Part of a small language model's weights: MLP 2048 GELU, learned positions.
MLP neurons of a small language model. Each row is named by its layer, matrix (up: input weights) and neuron, and shows model dimensions 96-191. Each number is 200 + 20 x the weight over its row's rms, rounded and kept within 0 to 999.
After each neuron's rows, "fires on" lists the tokens most often at its 100 highest values on Wikipedia text that the model never trained on.

L12.up1015,162,203,197,219,157,184,187,189,227,236,190,206,199,192,236,203,167,180,192,192,165,200,155,208,180,173,199,203,190,179,169,199,196,232,193,183,178,178,178,178,205,182,189,198,227,181,178,220,212,203,208,186,218,210,192,218,210,200,185,174,172,211,171,174,187,208,202,194,191,212,217,172,154,187,224,211,204,210,176,166,190,202,199,206,192,217,172,187,217,216,187,236,153,231,241,210
fires on: ":", "en", "g", "erson", " m", "on"

L5.up1898,214,211,210,189,219,204,188,191,203,217,184,219,166,181,213,178,195,217,231,208,178,198,184,188,177,204,165,197,192,228,217,186,183,222,218,199,218,190,160,202,178,197,216,210,206,174,181,198,188,204,197,185,191,186,223,212,207,205,181,212,210,168,197,207,248,182,219,173,199,186,239,174,200,182,197,170,202,237,225,207,193,187,228,196,193,190,214,194,217,220,222,202,189,189,173,185
fires on: "ist", "ly", " dist", "il", "umb"

L12.up1923,242,215,185,224,198,223,185,190,170,187,195,214,197,203,186,180,200,188,178,222,226,182,200,208,194,163,185,185,211,200,189,201,200,182,208,182,175,249,204,171,206,199,236,205,200,194,171,176,245,173,240,194,191,181,218,194,204,168,191,200,219,207,191,197,227,199,147,185,207,210,196,176,220,187,203,195,198,198,258,194,221,206,206,196,193,217,226,185,236,200,179,180,212,193,197,198
fires on: " St", " Sh", " st", " sp", " Sp", " dist"

L12.up1665,170,186,220,202,204,221,187,204,217,173,195,206,190,201,193,210,209,203,215,201,182,184,241,204,168,200,208,204,180,181,163,187,194,187,231,226,200,207,205,160,220,173,216,190,197,187,227,142,169,241,196,198,262,209,218,211,218,192,164,206,219,211,192,176,198,206,195,216,201,183,202,242,193,193,207,193,202,191,219,205,165,195,214,208,238,195,183,221,184,216,230,193,198,195,215,184
fires on: " G", " ", " t", " g", "ina"

L5.up124,189,209,209,192,235,191,151,215,220,200,232,174,203,224,197,210,229,211,215,175,181,200,189,195,197,196,215,188,157,223,174,196,189,181,243,202,161,188,216,171,234,220,161,196,185,178,166,223,186,174,186,228,192,192,201,210,217,218,236,200,193,225,206,201,213,223,213,169,177,194,198,201,196,161,196,192,210,206,206,208,206,169,212,224,215,214,188,193,201,240,167,163,207,209,231,221
fires on: "e", "ed", "es", "ur", "ide"

L5.up1565,177,149,141,213,203,200,214,183,194,205,203,217,196,186,218,180,201,212,185,223,222,212,236,193,171,206,229,172,223,181,157,179,208,199,196,203,234,177,120,194,173,152,209,228,195,201,203,222,201,219,199,215,202,183,204,230,196,171,209,193,237,192,205,213,221,209,199,185,203,195,229,171,213,221,191,221,213,189,236,188,218,165,179,192,225,235,192,166,178,200,235,200,242,192,201,171
fires on: " of", "\n", "ical", "om", "ating", "ate"

L12.up1567,209,188,223,199,170,221,183,204,206,245,225,186,184,216,236,221,198,175,213,224,199,212,176,184,182,217,223,233,210,207,185,215,176,212,185,208,186,220,150,206,188,183,194,183,222,167,187,177,200,197,221,217,232,163,226,196,214,188,175,206,187,203,161,198,194,215,194,211,180,201,208,174,224,223,167,191,222,165,187,230,173,219,225,190,234,222,210,182,172,208,196,155,184,193,202,201
fires on: ".", ",", " And", "-"

L5.up1866,214,216,189,218,181,231,178,205,197,209,171,197,173,190,213,224,208,202,212,208,215,161,237,212,183,201,194,197,205,203,176,199,223,223,227,178,188,193,182,194,211,196,206,200,196,197,207,214,212,213,214,208,176,234,222,208,206,179,216,188,243,189,191,167,196,209,214,196,168,192,185,207,210,242,191,243,193,164,198,186,171,198,176,158,196,171,202,201,193,171,203,188,210,227,197,205
fires on: "C", "c", "on", "ivers", " conc", "ast"

L12.up963,207,176,200,203,205,219,207,211,181,218,194,171,203,182,223,206,208,200,168,218,225,172,206,176,232,162,212,216,202,195,164,201,231,204,227,195,213,185,186,227,200,180,196,190,208,168,190,209,181,218,243,201,193,171,234,172,197,160,192,213,220,227,184,207,229,221,205,191,171,206,189,193,217,180,224,194,163,235,192,217,202,213,218,168,196,239,190,188,174,233,226,178,219,184,195,174
fires on: ".", ",", " "

L12.up40,171,177,167,210,180,189,192,229,190,201,198,215,201,198,190,177,181,257,192,221,240,222,165,243,252,206,189,190,206,197,205,168,202,201,183,188,211,208,167,166,236,207,200,181,187,168,214,175,157,209,203,199,183,209,196,230,187,205,168,182,200,185,183,173,205,196,214,191,173,221,192,161,199,178,214,194,202,172,197,190,190,191,215,214,247,228,194,226,228,206,224,185,197,192,220,201
fires on: " ", "–", "e", "ic"

L5.up731,198,205,220,207,224,183,256,178,199,227,178,194,169,171,192,203,227,197,198,154,190,178,163,208,178,208,197,211,204,160,195,229,192,222,222,222,209,190,204,222,189,209,207,197,216,203,213,174,233,206,196,221,199,169,217,169,195,213,208,161,210,169,187,232,229,168,180,209,199,186,200,206,164,180,194,212,188,210,188,205,157,202,200,183,219,197,175,188,191,257,210,192,168,201,193,210
fires on: "t", "r", "ai", "p", "olog", "n"

L12.up283,158,241,196,184,239,201,182,175,214,231,216,199,186,199,176,193,231,197,197,187,235,196,212,207,167,214,232,196,189,195,220,217,183,222,218,213,183,205,167,168,254,189,224,194,186,236,191,243,168,197,187,187,204,199,240,213,206,185,190,215,207,212,191,182,225,171,219,151,161,188,196,175,188,173,241,200,203,167,160,179,225,184,184,220,208,200,166,219,230,233,183,194,220,233,195,196
fires on: "'", "her", "op", "or", "ther", "ir"

L5.up639,213,203,221,216,235,206,194,222,232,142,208,207,184,188,151,143,203,201,192,226,200,216,191,223,183,181,197,211,202,212,199,216,228,199,210,213,191,174,170,203,218,247,192,226,184,230,187,183,203,207,164,201,196,205,211,188,209,226,221,175,230,184,200,187,165,198,186,206,201,188,219,192,196,202,206,165,184,203,187,177,192,186,197,216,175,200,194,181,234,170,204,183,217,185,167,203
fires on: "r", "-", "ing", "ic", "out", "s"

L12.up1123,241,193,197,211,158,192,197,246,198,194,229,179,202,210,212,191,211,181,236,209,177,198,185,232,226,195,226,184,194,195,244,182,207,199,239,181,193,240,181,208,196,225,197,200,217,204,229,153,183,177,211,196,218,216,191,215,214,185,238,187,201,195,216,200,230,174,185,210,196,186,215,211,231,209,207,201,206,156,225,183,211,194,218,178,243,225,194,186,207,229,195,184,190,165,244,225
fires on: "\n", "o", "ength", "ri", "\n\n", " is"

L5.up757,206,191,194,182,217,197,173,174,189,188,208,191,232,214,152,175,180,218,210,214,195,193,183,190,203,182,199,199,188,223,179,201,242,188,183,226,169,215,224,227,241,219,201,174,213,214,185,206,208,213,212,178,214,201,206,207,192,186,212,167,228,158,211,174,181,172,242,215,177,206,212,208,208,176,214,215,176,192,209,231,190,169,217,242,200,207,230,227,231,184,216,193,208,164,185,213
fires on: "ed", "ing", "ot", "ure", "over"

L5.up1796,233,176,200,211,186,195,228,226,180,203,215,175,215,222,206,187,201,240,206,204,246,201,247,215,221,203,170,234,171,206,186,186,222,182,175,222,228,194,222,202,184,209,203,201,237,158,184,230,177,185,192,205,182,186,199,220,222,227,184,194,166,211,209,216,195,213,235,180,218,179,217,211,189,215,203,190,189,181,221,192,206,203,213,190,192,189,180,227,155,231,240,217,204,209,213,209
fires on: "e", "p", " and", "ph", "av", "and"

L12.up287,230,197,239,186,186,209,196,207,192,188,164,175,189,212,234,179,198,193,221,223,221,151,232,234,180,187,209,168,187,168,187,206,234,218,186,166,217,222,179,225,231,193,165,205,209,203,207,186,213,213,244,183,192,190,222,199,175,180,197,216,237,177,176,194,212,228,180,192,203,181,214,201,186,214,195,196,213,197,208,222,201,169,202,182,186,215,224,200,227,186,207,168,213,229,199,197
fires on: " ", " C", " P"

L12.up1039,202,207,201,178,201,209,200,204,204,180,200,179,169,223,187,165,224,172,178,199,169,215,190,217,192,226,233,202,216,194,200,217,211,216,197,237,191,209,210,204,185,206,219,222,184,197,196,206,231,180,190,189,218,183,204,208,210,162,169,240,174,217,187,208,218,207,195,204,209,207,173,166,208,186,174,233,212,205,178,206,212,195,210,190,224,204,178,169,211,228,168,205,230,243,199,195
fires on: ":", "′", "°", "."

L5.up2038,214,225,223,195,211,212,221,238,237,179,233,182,177,185,185,215,225,213,232,195,226,214,228,189,195,201,204,191,172,180,189,183,217,217,203,200,213,227,224,188,207,216,199,172,229,206,157,199,207,202,214,219,216,194,209,218,217,211,171,175,184,157,239,179,150,172,224,204,239,195,194,203,175,188,241,217,213,197,192,192,209,186,215,210,182,171,200,177,213,209,211,174,210,192,185,204
fires on: "w", " to", "ly", "en", "gr", "r"

L12.up745,174,199,171,216,167,170,210,205,206,188,195,204,205,186,252,220,187,184,229,185,204,199,186,199,184,188,205,189,215,198,203,194,185,204,215,194,207,228,216,213,165,228,177,184,188,173,217,203,239,192,190,187,196,188,225,229,200,206,190,212,227,220,200,200,213,230,208,220,207,223,188,183,193,201,201,218,210,190,225,202,230,164,202,225,196,208,198,209,202,218,166,194,215,228,242,188
fires on: ":", "′", "°"

L5.up1356,203,194,215,184,181,216,155,217,179,191,218,179,209,221,186,224,198,212,162,209,199,188,216,194,211,219,168,204,203,196,192,216,166,238,261,204,179,195,220,219,193,185,182,211,218,204,169,202,204,210,185,199,203,192,217,201,217,193,183,195,207,147,196,193,202,194,157,211,188,203,167,209,205,200,245,191,235,206,174,187,208,222,179,206,173,211,226,209,230,169,167,192,204,199,211,219
fires on: "\n", "u", "duc", "un"

L5.up0,210,183,198,221,211,186,164,179,179,193,195,210,182,245,178,245,194,182,231,228,200,198,184,205,201,173,172,180,219,189,167,158,159,226,189,152,209,177,204,194,208,211,205,199,209,194,207,213,205,186,185,176,210,191,196,184,198,184,205,183,184,179,210,195,238,229,207,188,205,210,175,189,209,213,245,211,186,204,177,202,207,180,190,181,220,198,175,203,232,229,173,178,216,187,198,209
fires on: "ol", "ot", "ö", "ans", "an"

L12.up641,227,220,190,206,152,191,188,197,171,203,213,229,214,198,191,192,205,219,201,214,225,167,186,186,184,181,151,219,208,199,213,209,234,197,201,208,182,165,148,198,203,194,197,182,199,188,202,220,185,182,189,185,202,158,188,203,245,176,197,180,162,192,186,205,219,210,197,196,204,229,175,232,186,196,196,200,187,218,196,228,223,198,202,171,201,191,239,176,199,211,188,227,196,212,171,203
fires on: " Z", " Sch", " Ad", " ad"

L5.up1954,183,212,166,194,206,189,185,200,182,215,210,181,216,193,221,201,190,193,212,217,228,191,214,205,184,253,216,226,208,207,228,191,193,173,189,215,190,202,192,220,181,199,188,219,182,176,210,241,205,221,187,179,215,199,168,198,211,234,226,143,167,143,204,215,201,202,241,176,200,178,173,197,220,174,186,200,214,213,183,170,205,246,202,202,227,191,206,219,223,199,204,197,222,213,226,217
fires on: "all", "'", "ally", "a", " South", "00"

L12.up1053,216,198,232,182,162,236,227,206,221,219,199,196,187,175,236,217,199,233,222,171,165,177,195,196,210,159,178,223,188,207,218,187,209,200,180,185,204,168,165,201,191,206,211,198,170,217,221,194,220,183,216,199,177,179,208,208,201,212,205,213,217,195,195,178,199,151,158,172,191,209,195,162,181,182,193,188,200,179,189,216,204,213,209,181,200,174,219,174,193,246,175,227,208,221,188,211
fires on: " U", " dist", " sub", " D", "overn", "ist"

L5.up764,184,225,228,173,217,217,203,214,183,187,209,169,207,209,198,197,198,170,203,170,194,180,193,180,207,200,214,227,178,194,223,206,240,203,206,198,187,203,183,222,229,208,213,208,207,185,220,158,199,217,202,192,240,199,228,212,228,200,179,192,172,191,219,188,205,208,212,180,198,192,184,213,224,191,203,168,172,214,208,190,204,187,239,215,144,178,220,226,206,176,207,156,233,235,177,194
fires on: "em", "en", " \"", "th", "very", "ri"

L12.up686,180,183,211,217,151,217,178,198,179,187,170,218,189,214,212,209,203,211,211,211,218,162,227,202,201,184,167,218,228,209,206,177,215,194,191,195,185,203,197,228,159,189,181,193,219,197,232,185,213,246,217,188,220,192,200,218,190,209,189,225,216,206,215,165,190,208,233,182,200,164,199,209,215,170,202,192,200,161,180,181,180,209,238,174,197,165,188,208,158,196,224,171,214,200,222,181
fires on: " J", " ", "i", " G", " H", " M"

L5.up1847,192,232,181,222,217,226,198,213,204,241,222,166,175,185,190,163,213,239,199,198,228,221,168,249,187,192,224,176,176,207,198,184,193,203,196,195,205,187,218,206,213,194,203,217,177,227,209,174,181,242,185,211,174,202,185,201,206,208,207,232,193,211,209,180,206,174,179,182,194,215,217,218,213,176,190,179,184,189,220,213,210,184,219,209,215,210,208,238,181,220,231,156,227,202,204,215
fires on: "s", "ing", " ", "ic", "ical", "ed"

L12.up1376,199,203,202,192,203,189,236,172,213,165,201,192,170,138,191,211,206,225,214,204,198,198,206,242,171,219,165,221,194,209,228,204,199,188,177,216,217,164,193,187,164,200,197,191,191,201,201,193,205,218,224,195,204,214,212,191,193,217,230,172,192,220,209,197,202,220,216,194,200,239,202,214,170,209,190,192,181,236,208,210,208,220,180,220,201,191,221,221,201,168,193,236,197,206,188,194
fires on: " Br", "r", " Pr", " Tr", " tr"

L5.up1460,204,168,197,187,201,209,180,172,203,209,192,174,222,209,224,207,156,218,189,211,180,192,216,219,190,199,194,203,184,176,254,188,180,170,208,169,209,186,216,181,192,215,201,178,198,211,218,209,236,213,227,206,203,190,200,187,218,193,176,200,201,220,224,191,232,214,192,188,192,192,191,166,195,234,216,200,191,194,215,205,151,218,198,208,219,169,192,182,166,168,186,180,202,200,190,205
fires on: "ed", "ing", "in", "or", "ag", "ice"

L5.up732,183,229,222,169,202,212,211,188,242,195,168,201,188,198,224,241,204,194,230,201,193,194,182,218,180,197,244,204,214,212,202,192,215,173,212,176,198,208,226,185,185,220,198,203,204,210,179,188,214,221,194,208,200,218,214,213,179,213,187,184,202,190,247,192,180,209,213,215,181,173,202,203,187,202,206,245,178,210,193,199,173,212,224,200,249,181,205,217,184,221,200,176,190,173,215,181
fires on: "-", "n", "ed", "es", "'", "se"

L5.up599,216,197,209,171,238,207,197,224,189,224,192,163,202,183,241,205,193,225,235,210,215,154,191,196,205,166,204,174,228,206,212,227,203,201,184,175,187,199,227,204,179,172,200,186,221,199,213,195,223,221,234,179,185,202,201,191,183,172,225,202,205,187,192,198,176,186,173,213,196,175,185,196,198,233,211,199,180,207,172,176,180,198,201,199,216,171,226,210,207,208,169,187,216,188,206,217
fires on: "-", "ly"

L5.up1973,195,214,222,201,234,172,195,202,190,263,222,150,216,174,224,215,222,185,216,222,214,180,216,207,206,195,201,201,220,206,201,232,170,235,229,215,233,170,222,186,173,203,211,190,212,218,209,178,192,181,220,225,195,209,241,196,184,196,224,159,214,202,210,206,204,196,224,164,192,236,168,241,192,221,208,221,189,160,196,224,178,213,177,217,182,205,158,176,194,179,177,167,178,203,192,211
fires on: "'", ")", "enn", "|", "."

L5.up1750,223,202,213,190,231,205,212,189,185,203,205,212,210,200,230,197,213,201,179,186,231,199,209,211,209,214,194,177,191,203,179,216,177,189,192,190,202,207,189,218,208,233,211,199,226,199,170,180,199,202,200,236,204,195,197,219,206,217,195,216,194,227,212,190,176,185,196,188,233,205,226,193,218,168,182,179,215,187,212,187,197,183,192,217,201,174,190,239,196,204,249,220,211,207,205,196
fires on: "-", " (", "and", " in", "im", " and"

L5.up1086,173,208,202,200,169,183,230,176,182,209,212,198,210,195,225,202,217,152,227,168,219,175,201,194,203,246,180,172,195,206,214,196,203,170,224,201,186,180,215,200,202,233,211,209,217,239,212,213,236,229,188,225,186,180,225,180,191,209,165,193,221,232,252,213,209,186,210,212,207,168,190,189,187,206,211,233,204,210,199,160,207,206,182,206,201,229,226,239,150,181,217,224,199,205,208,181
fires on: "ing", " while", "ile", "ity", "on", "ed"

L5.up1482,168,173,188,183,212,202,215,188,162,208,220,235,182,225,208,213,176,194,213,225,187,184,183,213,197,210,206,202,224,189,213,211,201,210,228,226,185,199,163,156,193,183,229,235,202,182,215,216,167,189,226,172,208,194,205,197,184,210,184,198,224,178,231,153,207,206,231,204,214,182,198,211,160,187,204,224,210,210,219,229,199,215,238,175,204,232,218,241,218,224,197,219,210,177,201,208
fires on: "z", "j", "ang", "hen", "es", "y"

L5.up1207,196,195,178,182,234,228,185,188,153,231,253,191,208,211,199,169,199,185,199,198,206,167,203,219,214,211,155,217,203,217,214,174,218,196,208,195,210,208,190,204,190,198,206,206,211,186,233,166,189,185,203,183,233,205,190,200,206,201,222,208,201,194,191,195,203,203,203,200,176,169,213,204,175,214,254,157,229,201,181,219,221,213,193,198,230,241,208,195,213,180,208,203,210,198,214,240
fires on: "s", "op", "ell", "es", "z"

L5.up613,176,194,166,209,193,184,210,187,195,195,192,208,219,199,190,213,177,174,241,220,189,195,189,174,215,187,210,178,181,192,215,224,174,176,207,233,184,225,190,193,218,196,177,168,198,170,202,209,203,184,208,243,175,198,213,186,198,207,194,224,193,195,228,248,216,218,233,181,221,191,222,169,193,210,216,184,161,195,208,213,210,204,170,175,204,217,172,171,253,213,213,220,167,213,202,202
fires on: ".", ",", "–", "o", " met"

L12.up1886,179,184,214,176,221,160,205,164,167,213,172,199,220,201,205,219,179,212,197,221,223,221,195,198,155,183,172,197,212,219,191,220,194,232,249,188,229,174,181,230,201,209,196,185,170,185,208,188,209,184,187,239,197,240,197,186,204,188,191,240,191,170,192,211,207,198,215,219,245,202,215,187,207,181,183,220,198,184,181,166,201,199,225,185,175,205,187,230,201,197,185,229,198,212,201,179
fires on: "n", "1", "ron", " N", " M", "ian"

L5.up1273,203,224,229,198,173,239,193,200,206,163,205,178,202,229,199,197,197,219,191,209,193,221,194,181,210,219,165,192,184,216,178,228,222,203,178,212,186,168,191,174,196,181,200,188,186,231,218,214,203,178,185,215,176,221,204,190,225,215,177,149,191,208,201,219,170,217,189,233,186,234,191,176,189,177,215,201,227,208,245,210,229,189,197,114,199,225,201,230,227,183,214,206,206,213,210,194
fires on: "-", "2", "v", "g", "r", "f"

L5.up1685,167,192,167,185,183,201,188,216,222,210,178,202,224,210,187,196,174,183,190,171,197,208,189,242,194,212,229,230,179,193,239,176,207,200,207,176,181,245,188,206,210,188,216,175,207,221,197,194,201,219,211,206,221,174,214,236,204,248,178,169,197,232,198,205,188,231,229,189,216,189,223,220,191,230,204,194,185,191,216,193,226,186,234,158,225,231,250,202,185,214,207,197,202,206,212,181
fires on: "m", "g", "e", "ig", "b"

L5.up1700,158,180,202,177,184,230,181,221,184,222,213,166,202,192,201,210,234,189,168,193,187,240,194,174,201,235,220,188,247,175,182,227,204,229,209,245,209,170,180,175,182,225,219,187,191,179,195,213,199,167,190,209,222,162,232,199,206,212,159,195,221,204,219,206,202,209,154,191,213,176,193,230,193,153,179,211,199,193,216,231,190,213,195,193,215,199,174,191,178,222,220,178,207,201,199,217
fires on: "n", "t", "d", "ish"

L12.up923,202,210,216,208,182,219,191,192,178,196,219,171,196,207,181,201,198,188,237,195,229,198,188,161,220,198,197,191,171,203,196,192,181,164,202,191,176,207,181,204,185,183,178,179,237,199,192,200,191,187,225,236,199,193,214,230,195,199,191,184,226,201,179,209,209,190,226,175,216,161,243,213,189,203,250,179,249,165,212,210,229,181,173,200,186,199,199,231,168,178,239,190,217,193,185,192
fires on: " (", " re", " "

L12.up1453,215,200,238,189,184,207,203,213,235,177,237,177,217,196,190,162,224,222,200,201,187,191,254,196,187,203,209,197,227,193,176,217,195,188,169,206,172,207,196,200,192,218,231,228,207,200,209,212,152,172,213,222,208,187,185,174,173,210,218,213,201,197,185,181,187,210,200,199,218,195,219,172,179,182,206,166,201,225,206,204,196,201,185,206,182,198,177,225,201,167,195,151,160,218,200,213
fires on: "|", " |", " as", "-", "s", " are"

L12.up725,187,161,196,177,224,224,216,225,206,150,247,221,184,173,208,231,193,225,238,225,206,216,197,203,199,185,193,196,188,198,189,189,168,193,184,206,200,220,194,228,210,167,210,203,196,171,227,166,163,200,229,203,190,218,206,164,202,191,222,194,199,181,188,210,201,158,219,175,230,204,200,184,201,187,168,205,193,222,199,193,202,155,221,200,197,181,200,192,211,162,217,227,210,201,233,214
fires on: "re", "ab", " Lab", "he", "old"

L5.up98,197,200,209,190,204,209,228,224,208,218,181,181,209,160,164,225,189,213,230,153,206,183,219,220,241,196,230,204,210,149,239,195,199,181,177,163,200,210,184,188,187,190,209,215,202,216,207,221,186,212,232,219,213,169,203,200,204,219,240,179,202,150,211,224,170,186,203,230,217,212,201,206,205,218,207,221,216,209,211,185,231,196,176,186,229,204,196,177,173,198,205,195,245,218,227,226
fires on: "ed", "s", "b", "g", "rew", "o"

L5.up840,214,180,219,182,211,185,189,194,183,195,202,203,183,189,197,189,174,229,176,184,218,208,187,193,182,169,218,204,165,216,211,179,210,210,255,202,188,176,201,230,178,203,228,240,195,165,181,186,231,196,177,199,181,194,216,199,233,198,192,172,227,231,208,166,187,217,257,204,207,213,181,159,190,201,211,188,184,162,213,175,222,194,181,196,191,221,216,202,199,177,205,240,186,225,169,222
fires on: "ed", " American", "ased", " of", " released", "merican"

L12.up204,216,239,187,183,226,204,198,229,143,204,216,205,212,219,206,212,217,174,191,166,202,156,203,206,189,191,199,206,219,224,182,230,199,203,175,222,198,171,190,223,191,205,191,206,195,191,208,224,144,185,195,200,202,217,211,218,194,183,194,207,172,205,190,218,206,197,217,175,203,214,171,197,233,227,207,163,174,211,182,193,161,202,226,210,182,187,223,176,194,181,199,208,213,200,196,201
fires on: "-", " I", "et", "b"

L5.up1014,204,211,161,209,199,185,182,191,207,217,183,213,178,186,194,211,175,212,232,192,227,174,203,197,211,167,177,154,201,187,216,199,188,216,207,227,199,214,196,180,222,237,211,197,194,182,169,184,193,222,218,200,177,208,205,193,182,202,255,181,191,205,188,188,156,205,195,225,195,185,143,187,225,242,190,194,208,181,203,223,174,228,214,175,184,218,182,236,186,216,193,178,200,136,193,205
fires on: " its", "s", "it", "-", " of", "ing"

L12.up1079,259,199,210,204,172,199,180,205,180,161,192,169,203,186,194,200,177,195,213,222,194,198,216,201,200,205,197,163,199,196,210,141,174,198,210,202,183,201,198,236,198,195,209,196,178,227,222,190,176,212,166,194,161,187,207,223,190,199,185,237,215,181,176,197,216,212,242,190,196,172,214,190,227,216,223,217,218,165,197,202,207,197,209,163,235,211,227,231,188,199,189,178,212,210,185,201
fires on: " ", "\n", "é"

L12.up1126,224,180,192,186,212,207,181,179,206,196,202,214,187,191,183,173,206,210,193,185,191,198,177,202,194,194,188,202,192,162,207,220,191,201,245,193,190,209,186,177,217,215,225,216,204,176,191,199,231,222,236,189,146,219,189,178,221,204,212,219,216,179,179,217,203,157,192,203,205,201,196,186,214,203,173,196,178,191,209,242,212,196,202,183,171,199,240,195,228,222,208,192,235,198,183,222
fires on: " re", " sp", "ro", " Sh", " sh"

L12.up645,193,213,200,201,202,223,191,167,179,231,183,185,225,177,189,206,165,181,199,197,234,170,207,228,195,188,249,190,164,178,195,179,227,202,183,213,182,211,221,180,188,201,179,177,189,156,177,205,206,227,199,188,206,194,212,181,184,193,183,206,199,211,194,188,212,243,206,175,237,187,196,190,164,206,178,196,162,172,205,205,210,208,183,152,214,214,213,184,214,186,208,192,184,224,191,171
fires on: ",", ".", "==", "and"

L5.up345,213,208,227,196,209,210,206,209,208,208,216,183,183,192,191,218,211,200,206,220,184,192,220,223,197,208,229,187,201,190,232,195,195,208,186,185,168,192,227,188,205,182,173,219,220,168,172,220,174,198,190,199,204,199,252,165,216,162,197,215,211,226,188,191,228,204,194,177,185,207,208,207,214,186,190,169,180,191,189,223,198,159,198,208,181,184,201,225,216,201,192,184,168,214,190,212
fires on: "el", "it", "ther", "ious", "op"

L5.up1035,200,179,202,218,199,224,191,147,176,205,212,198,194,211,193,188,196,174,195,209,211,183,238,179,174,202,230,162,213,203,210,195,197,168,229,204,198,203,213,190,219,225,183,178,202,177,194,204,221,195,171,236,206,224,197,226,225,219,179,149,181,225,242,175,244,178,220,214,195,194,239,201,186,185,180,225,198,182,192,209,192,192,196,211,209,204,195,196,186,184,194,198,197,178,215,211
fires on: "ed", "ure", "ice", "eek", " t"

L5.up1257,203,167,243,223,222,221,182,215,203,207,169,249,181,229,197,205,200,184,216,160,194,208,181,150,204,211,196,167,194,208,186,191,224,233,222,172,218,218,186,198,201,170,193,206,236,204,209,213,154,165,217,237,176,215,211,190,212,190,202,144,191,196,174,197,205,209,197,195,211,187,202,184,236,247,191,169,169,187,220,183,198,226,191,189,181,180,220,185,196,160,200,184,159,215,182,203
fires on: "on", "ost", " first", " of", "ast"

L5.up459,184,202,196,211,199,204,185,182,163,172,198,210,182,183,197,213,169,233,209,187,223,199,191,179,180,173,195,160,231,189,213,205,239,186,230,205,214,206,170,229,207,178,197,213,197,203,174,201,228,205,189,219,186,190,182,183,206,181,191,202,199,230,226,183,189,220,202,203,180,220,231,201,206,170,206,202,237,201,180,171,201,222,228,214,208,210,222,174,205,161,171,177,170,220,207,164
fires on: " of", "ed", "ley", "a", "it", "le"

L12.up1613,191,220,220,205,191,207,188,185,182,198,188,199,212,191,164,196,169,182,197,187,192,159,206,165,227,174,203,186,170,181,215,205,216,198,213,184,168,158,224,198,191,212,197,197,197,206,241,179,149,217,207,240,211,181,219,208,186,209,207,218,203,202,209,179,223,237,226,228,176,208,209,203,222,190,182,192,237,190,199,220,174,193,217,188,238,212,181,200,195,224,184,201,186,230,199,194
fires on: " |", ".", " ", " r", "h", "|"

L5.up1436,201,183,235,203,206,200,177,215,193,227,232,220,220,177,189,178,177,169,192,234,180,179,190,190,172,201,167,192,198,198,202,226,215,192,200,198,174,171,237,189,211,198,225,196,207,186,196,193,233,219,197,199,190,181,188,194,213,222,166,196,205,233,208,190,217,178,236,200,194,168,212,172,185,201,189,212,215,210,209,188,193,186,225,219,196,219,230,162,192,179,189,200,205,172,211,198
fires on: "ed", "ile", "if", "ap", ":", "ip"

L5.up1714,230,238,176,199,220,228,227,203,190,182,186,206,180,219,202,205,239,182,189,224,182,180,191,190,196,226,200,179,160,221,204,203,242,205,237,213,193,156,211,194,166,166,168,183,203,186,206,172,214,202,207,209,185,175,189,192,242,220,194,211,185,198,172,231,205,206,180,203,205,226,186,229,227,190,179,203,183,213,207,236,191,198,224,166,212,222,197,178,181,205,192,197,163,202,193,214
fires on: "le", ",", "f", "ul", "r", "ph"